From a checkpoint of a small transformer trained on Wikipedia.
Architecture: RMSNorm before each block, no biases in attention or MLP.
MLP neurons of a small language model. Each row is named by its layer, matrix (down: output weights) and neuron, and shows model dimensions 272-367. Each number is 128 + 32 x the weight over its row's rms, rounded and kept within 0 to 255. Numbers have three digits each. A neuron's up and down rows have the sign that makes its largest values positive.
After each neuron's rows, "fires before" lists the tokens most often just after its 100 highest values on Wikipedia text that the model never trained on. A number after a token or word is its count.

L9.down770:122112124106103164116163076128123147142121143161098152131171098164101131160124113130085118087109159158137139135150105127139087135109133080157185083153083145152100079135121180181088136102078118231138161113125130099136148150151146162171077148149174133158167122100113105140094135200135152080
fires before: "in" 25, "t" 11, "ad" 7, "en" 5, "e" 5

L9.down51:153121101143080168126142125141103100077135126155103113154090111095132158145203192094105074103175104172126133122155123142119166114154178125184097112112080115133153136084091093115142102197090112086131110134147152082164147073088141084130140079057217093135115198101166077120120156120110166093
fires before: "ci" 30, "und" 9, "le" 6, "li" 6, "ft" 6, "il" 4

L6.down15:138097161117155103087144183123162125081140142190179122125116166155105114108155135114156157175161123106129161130178184139195114177079126144106100117114148149111091111157166122148140151208087034151156150124135112119123091134096096098100131075082122110133120119096096162137154183102155162125
fires before: "o" 39, "in" 9, "i" 6, " by" 4, "ro" 4

L8.down796:136135132166110132106178075077197097107070109107148075145252095147175164149105155160125132192133098134135159075155136085154110112139088120135131063186130073109130120140128108148114133134107094074141131135185122153155146151147132096173209089000132072154121118111120182147103149096131157102
fires before: "\n" 91

L6.down555:099105108112130121151131115157108086130147082177167124144111097128134104232167108142113153132086142091133183102168077133065105176108132169146117087113164131155140135134087091137118077097090140089065147089135094078168109147138113109226123132000099149128092121137143100107119106121167097173
fires before: " |" 35, "u" 11, "s" 5, "ist" 5, "us" 5, "an" 4

L7.down903:140058143102144122106172118115124187129096152112154167130138172145099037108110118171114082101177098120174124120117125157155132102098097130068097124122144138112112140164118146134127141110132137091112133105117093194129130145103100049106195077056126150079140165186120154152153110171146105078
fires before: "ute" 15, "u" 13, "i" 9, "in" 9, "ial" 6, "ive" 6

L9.down751:179111176165121118155106110195106149134125105137132124100134113120100159087153126101082160097112104080086119115143097163052156114131109122127182146159135098110134120169149132067158110142111105129129040096099190146138168172152143127123127128043146122066133103138119113132165113110067168143
fires before: "\n" 52

L9.down590:122129172141073163141151092134150122190120120113107125148078070150143096101096072154079154129088110133082113170104096161154133134094154131105124063139097107172126126104156119184109204160116121169110165118038101168068154122103118108070104087055099147117177130107155152122101158187105142110
fires before: "il" 24, "di" 15, "ta" 8, " 19" 6, "th" 5

L9.down260:114140101169091148133120161153110167078159177136155113147107140105154106143151117144095134157142042140131095176144129117161110164090163126146133122151138158112146183167163124137087122060118095159109121122188140106136080141133143176087142179166089134142059110146161146137138116073123083138
fires before: " as" 24, " the" 11, "d" 7, " that" 7, " it" 5, " to" 5

L2.down126:101145155135122144126132070100060146139127067100129120130114175109158142085215124105108168111128107138209166133143158150107140170101110082069105120160124113132183141109151119092161147137099193127097129137162105124151185124147097072102072067100135115158125146083119132122117112093172224069
fires before: "ip" 20, "es" 15, "ular" 6, "ro" 5, " for" 5

L7.down611:078181139161123127100031094132102140171106128101136092144166116096187167135145101134102162099117160101135122088107152068140109114160084051154110185095111109139155112118144118102116189099178182097115137127145120155128115107123194133221167208016146108126105099136094153156129120099111098133
fires before: "s" 49, " |" 8, "er" 8, " (" 7, "," 5

L4.down515:116137101109087175120118057088131118179125140103103146126091127193098111142132106056177172120132160169130123139089204198170108140159111112121172172177165108139122136155126062122091146163146133100120192176159089116124136129136133143089176161113163077102113091121148106132136189148119175117
fires before: " |" 48, "|" 11, ";" 5, "." 5, "et" 4, "\n" 4

L7.down986:138104126096095168086104134153105112126108133102111129146139129126092103142124133124125182138126099063094174148130124161141085127121077072109125088115120166087152154160089101152132128159174139152184142171135156125174155092148130116164132101000111121108082143120129103140159156177119157111
fires before: "y" 23, "ic" 10, "ist" 8, "ated" 8, "ies" 5, "ant" 5

L6.down547:182087096133194134116171148142124100148124046125079090100109119157131130106151123095134165150126125188149162143162098121161135118136122101147115147139113107107151083094126132156166111154157113100068194196132160167043111114125124115110079124058124099177126130107156172113180113175063077110
fires before: " of" 34, " States" 13, "4" 6, "2" 5, "3" 4

L6.down506:193119093130145121111089142050148124167156137078125129184148011100127030080110141123107092125111125101109121154128105114134085116132134155117112145118160161117116129164137172120192138157138136132126173105108091181125084191160154184066127121148104173142115107083112167108111172096109187129
fires before: "r" 39, "ri" 21, "ric" 10, "g" 8, "go" 5, "ir" 5

L8.down906:155066104103110159107137059118080105098132144083125060133044093070126120133156133150163099099119100071157159118125100104142182172098129174177093161146110142134176136147165132150127117139096134147170142095109143120126099084105178125116094126084134101127111144097129082130150147128075136134
fires before: " the" 20, " a" 14, "in" 12, " " 8, " an" 4

L6.down192:160053124055166144108096166078141098070144064157143140099154185128148156108166091068105159104096081114115148137134125131138157186081121135079093100191046101077139089118103077162160077096104153147105169104086143113038117105166165136120129175145158070136134133197127119140109110120106114100
fires before: " States" 41, " N" 8, " Kingdom" 7, " " 4

L7.down556:152083157145133107080122095173133134167094187132117179109134152067188110114182093153155150142161133181130130092157125122118159128118139113086152136087133094144164144131105134071088165110103121113144160161099119080205163170125109138086081126124157141087103145106102121116125129123115153085
fires before: "." 51, "″" 10, " |" 6, "′" 5, "ual" 4, "," 4

L6.down550:134135034093228095141107090123111096152148113118123110183086140163134111108138125130135099178147105118157093127153148145125137102053097108112089118160123075144094104138140126062178161154093138169114172113063103153137118173158111107107141131165122115082116158133136085091077153124094102149
fires before: "ute" 20, "u" 15, "ment" 8, "ated" 7, "ut" 5, "ally" 5

L4.down532:152113078092128111100080168138143117151120126079145134097080112128138121148158119115148128083150178150098111096114130201189157120161120121113120095059112161118177213114137129094166120173192173104125065115121074135101127158102164111124094106044133083153129106161104154140133147101149150142
fires before: "\n" 17, "z" 15, "b" 13, " 0" 9, " " 8

L9.down189:118102177123132155094169106075149100106142149145096150149103147186145100109156099118135135093122106094165158118142136119100143099123128122077121091159169149120143156122111135186173143148153106191168139085087168155133115129133127188147079044057101133109129159115154142093087173076065166118
fires before: " |" 22, "re" 9, "red" 5, ";" 5, "n" 5, "der" 4

L6.down726:083122131117161136112183142123122106108107131133166116113121114146139093116119061151107090120142101106185144220171089152197127123109123142094126107100124124137088093143120116114173110130108102168157139084132130103192122147085114088174162137000155103130094088131133112074130163151116106152
fires before: "en" 16, "ed" 12, "io" 11, "ia" 9, "ine" 8

L9.down47:109174087158088139176133119134147125108163104140107146109165137200135129117164110103128051143134152153110166129155115141127143167172184137119119178174131099149177096072138172155191136071126142118147153109153123108135189128151165183152135130160104190168111099132104159166106141148120159162
fires before: " as" 18, " of" 12, " by" 11, " to" 6, "ial" 5, " in" 5

L9.down28:085113117170094140143135143237149109149107054118181126089117138101111150125145126120143171120111126133130140119166137108174110136155115153102131076169084081131113064115174101074096161145148141127135117086130189110189193052124170136081150087117097133069123124112176104107141100081109108088
fires before: "\n" 33, " is" 8, "es" 8, "ck" 4

L6.down878:167094135131169170095107092150122168122082195151163123113124131077171122111157114094069130128109108145120132124046170218090157181081112119113165142155116145160129110145132070180153177083127155186160103135171120100100200097074140130089160131004093079068125157166111107143134072131125213057
fires before: " |" 57, ":" 7, ";" 5, " –" 4, "," 4

L7.down254:136073141072125099147096135160123127177161105099095142139145132103165047130162104138136167128139113158136116122126163130139087155154186079166111119187144132125142194157172105079182127101121140120115126121117154144107129115123162180158149098104154117182117105170091173080077146142118095147
fires before: "|" 75, "\n" 5

L8.down597:136154186125122237103094083117096136057069117098129136094148173153162200103145082139098100182121105100148133138160143135145113104126137129149109093177090203112091104145155113124122130141197148146136120132126175131139186126092115077180145166237103140167107106206114139103123127131193127120
fires before: "mp" 22, "le" 14, "ach" 13, "en" 8, "ch" 7

L9.down932:080136117109088162150135083163120139191159108158155146116091142164132098149172113131108141068106092135155148107172128172197083114101119129090127130147130123103123124113103127148131127135106155119067133101144118104122154148104118174111111116016163063133081146141119160136105124168099091099
fires before: "2" 12, "3" 11, "9" 11, "6" 11, "5" 11

L3.down680:091162140163200127162121130115120154179178131195121118122134138090106128155144089101093093113073090134138134115184077084120135056115097187088147092128153150118138095139108177138139159114145122129092157124090167090130108139086141203128078092096103141102128145103135183154067118104202053115
fires before: "\n" 44, "e" 7, "ad" 6, "ed" 5, "ated" 5, "I" 4

L6.down484:142126094150139110060151123166157131145129136155130097197110186111118165133148085112047152163080131175171141146115125129066119094115132129142145151110140162168062099133143094113100145060116137160149163118110184054152129174092126171119123137255099163125118130109068179152144127134108115105
fires before: "==" 29, "\n" 14, "===" 9, "In" 6, "On" 6, "A" 5

L9.down852:161111166090072119150107100115154123129141148164091132144087105108144132182181150123074068116159091115080152138095096137140103151054162121151121124107060132163101073098166128074105149161160106078116100111055149151176182133088119105151171096217110114114154141140121157096124114139175121071
fires before: "ci" 21, "und" 9, "ft" 8, "duc" 7, "vi" 7, "li" 5

L4.down903:087160156158092135105145134124177101075178166109081134118120094146104131154179113142080119146123115121126125102160130155133141188117082087132093146121126077120144138112131149138128141186137185102141147106093139088099145106114127121146081182009163138100137164185113138171128139065151100121
fires before: " a" 30, " an" 11, "=" 7, " was" 5, "-" 4

L6.down909:121115177157107133132117137206150106118079080165132138091068122113154136113176145118089119121109135154125136153180100140187141122043114104113122132085150122105100162211127132100083150187175144176221144156152177096139145116096102096095160095045081164159106110129066168187083165162145146134
fires before: "le" 21, "mp" 15, "ch" 15, "ach" 13, "en" 5, "s" 5

L9.down524:128170163075137119133109147093101130076122133186115138161088169072167146117135179138111145123101125107093167116168093115105069203113078116055129084118118169110147154063125116110107128082116165102120102137178109156173116163125108111109152127029187127138092081200151102160165166186161139178
fires before: " he" 25, " the" 19, " it" 4, " she" 4

L4.down624:135141165106142139170083146088109106134076124120158142108099111146120094131087100108108082186163165142161133052098095082157114177132099138101072095178060129172140154069126122159150151154155090130192146076132178142139096189119090122145068140133056186180105120090150051128110164221133089111
fires before: "n" 32, "ist" 7, "ities" 6, "ity" 6, "i" 5, "ct" 4

L6.down527:155140106123134078107108152115199180115108088096119123091159131144145143144151097140104063123082149115144152113148129157134131154103105124081122155151155193132119113107161155150163099144151153141147129129161135054117160153161128195111094102000115150145139093121126157140134128041142162096
fires before: "S" 23, "A" 21, "T" 8, "E" 8, "B" 4, "C" 4

L8.down941:172072145137064154098165104177106107098143095113221143165108149140143130156133110125144077166105162117081126112125148099103112109073080143171114114105153069138142142083122123125124163156183130133161144114073095110142149098088168118118138088000145153118161081110162139135122129117091113114
fires before: "ly" 25, " " 20, " to" 6

L9.down489:163183088182185141113192066145122133119163101182124086155127113114123133117093124137151091138125163126179148160153102107098123098147066184180063110113086121176110080094140131190150099163134137126152152111076112108104091102127081141180087146105166098106135157108115150143114071150135131140
fires before: "u" 14, "ence" 14, "ment" 12, "ent" 11, "ual" 10, "ctor" 7

L7.down584:091122081121162148165198109127157130163125120047083179159183093141131118138147076128038143124119206095186093176090099104132063138074090093146154124153140123133147147146173088145154113162104044129119140118129109113123086122162180110084119137224151086156088142042139149055116115083119098140
fires before: "\n" 40, "---|---|---|---|" 34, "-" 14

L8.down980:117063185179139095176096165142119114208186114180155114115090131122104158140179133203100134154088129138137106151192129076178121167156139156159172081161136110120077126099109191126147131118111111150085157137103067093129116074139138082124141075077080102120133109081097168146092060159175146082
fires before: "t" 17, "or" 13, "le" 9, "it" 8, "er" 5, " |" 4

L8.down305:165101130145150164164138150135136120104187123151096157161175149124148122108096151145100099126193098047113145112115154095160173160132129116129072187098095169174138176108083180157073080120094137117148075078132128087141189149101129114097102156131154143154125125075139150136127173105136159089
fires before: "s" 21, "te" 17, "in" 8, "c" 7, "le" 5

L6.down1011:158210084147155195122143106132096086120142134182126220128129067123097098105081079100125125105140142083050159152083072142100149165110073081128092106156154094132234150109107117179121157114158118099131136182123169089028125131100107119126122179051126112122143145140180132094119106151181163083
fires before: "s" 23, "c" 9, "ri" 7, "dge" 5, "ttle" 5, "ted" 4

L3.down210:158137102133132181134122155111165123124153167074146130106117101147143143086148128129088161151182073181142123109102130142059109135178154093143119139103137104117105157140113089166167111126155121104136189084118125144101125139147179171086163146000141164135172168118103136099152199083174081076
fires before: "==" 17, "In" 9, "The" 8, "===" 8, "M" 7, "A" 7

L2.down902:111117131102141174103112140157102117159145120132106108120116132173125072097146060080156116107129103104160123177185145103148095160145151175134173089155167140172172191107169102091173096069143122111117177088151122115121109117092136091121111114136154104108152105100122092148109145162136133180
fires before: "as" 12, "w" 12, "ctor" 11, "en" 10, "ction" 7, "mp" 7

L6.down753:102062147164123151137097122099128072088163108120105094145108171134137132100100106121129049127095142104179152076149116114147091129136122071071075127078122125140125118132130091174172149154135089225152146143109145114094142086148136100124115100173107124178146126127137109101120112074044116129
fires before: " a" 36, " an" 12, "ed" 5

L9.down771:186163123168123109117103124044106112056179104157108108139125111097152160151111144125087094128095181115123150125112122172122092114104108079099056101110093156086141139165152166186109158076143130125111170117161100075110174160085111159141187090079140109136103156145157116132165109118113135092
fires before: "s" 32, "t" 9, "all" 4, "b" 4, "an" 4

L6.down809:159106112155141114092145105105113115155105129136107126123126141202125129179160151169106132184141097148166151149137153154101135130124119165155131129129166128155129033120156127111138137165134105121095101095174109110070167067106119156128138099000102103130146145111099163135095096090109137113
fires before: "R" 18, "tor" 11, "ron" 9, "er" 8, "ven" 5, "da" 5

L6.down490:131134154183156137081118101103147092098113167099111114046092188120113171148131112119112120135147103164142146076136165137145127086077100183122117120142115120123106148107114103114113136095139142132150112158106133126116123139145140115180157112093081109090130166076079139139135095076067104107
fires before: "na" 17, "e" 10, "n" 10, "es" 10, "o" 7, "ed" 6

L6.down276:100123088122077191103129091136117142135137155113112143130147128127107123063137158103173131174132089057162133126135091163093202152194062134102150130175130181055085154128180169140122098123139121093117161092148144123141115096126131154171152160066105126114149102148060119120137147108112074127
fires before: " a" 25, " an" 11, "ct" 6, " " 4, "ctor" 4, "vel" 4

L7.down366:137152152085193133096144153108133090157202132077080085126133112156153146158179200146108111125089154100121107065103184094179098133118116158113176119122132124122198083101185133090131124130196109074186141143141120147146188080086168143123150188000154149114100131113110145123138111159142113116
fires before: " |" 28, ";" 9, " August" 5, " March" 4, "," 4, " October" 4

L8.down107:089115084135127136115177158085131083137156165079102130132157087159135177087111142135113124160178117128077070155115196136137156133139136155100155107150145129125144090139174104161133126096109168089204184177102080112138113146098089162172141164072092158150145134158156131165119159137114169174
fires before: "r" 15, "re" 10, " to" 7, " in" 7, "g" 6, "al" 6

L8.down257:136107125080126144154083112173117136090102110217147157144155101158199135119137165141113104133174108127135085140084090117175109117155089095124124029116147130082144137111182143092137163119132180092121133156095111106109147102083109145117152114000122136178102181162111117143155111175140170136
fires before: " |" 66, ";" 10

L4.down709:135084158188141123120101126097069123158057108135172142127117135109165122112081129138117164069085158103159153106073160162101153131103138150212139080138100091137130113123168109084123137147160148171144181094170095122176088144140121101091210115111120094141155178143099170066088108091129143172
fires before: "\n" 71

L8.down439:161103181087108153143129107129126081118125107154128166161138150088107126097132086067110094176139152127118143136150087151137166098099103149102160036108149098136172130147104151120119170138153095151113189089120078121185151148121147111142138098215078143153076115102146088165166153117131127130
fires before: " the" 38, "ction" 5, " his" 4, "ity" 4, "w" 4

L6.down1009:132118127073117151137164112192092121109155192104153123131155163089120093127122168157184171127115110086163142112140098086099133189164091134131101104086091142175124143109188092120146102113142180149107142078171150163134175111157095112097112150138153127101103094123115112085172088135113120209
fires before: "t" 14, "ian" 11, "y" 10, "ver" 6, "l" 5, "op" 4

L3.down728:065093101109238092087158181143091115105135111092148125141083158146094128116159108131189104121114179152144146150176169123151089100124106124200067087128111130135149130182168121189112161096067122152092136139135111152109146119100082110119130113122157111139124142146137123167097159133206120210
fires before: "ute" 20, "u" 13, "ment" 11, "ut" 5, "ing" 4, "de" 4

L2.down580:161096092158145178136110127113139152126162145153165134079126140033078135175143123127112119110113122105151119138148116093039104120133128194133104128137131136080066131125191125200134141143105134127124181105107154142185134145121109112151172090139121113112128077133140102111161169104143145140
fires before: "\n" 41, "es" 10, "vi" 5, "o" 5, "ment" 4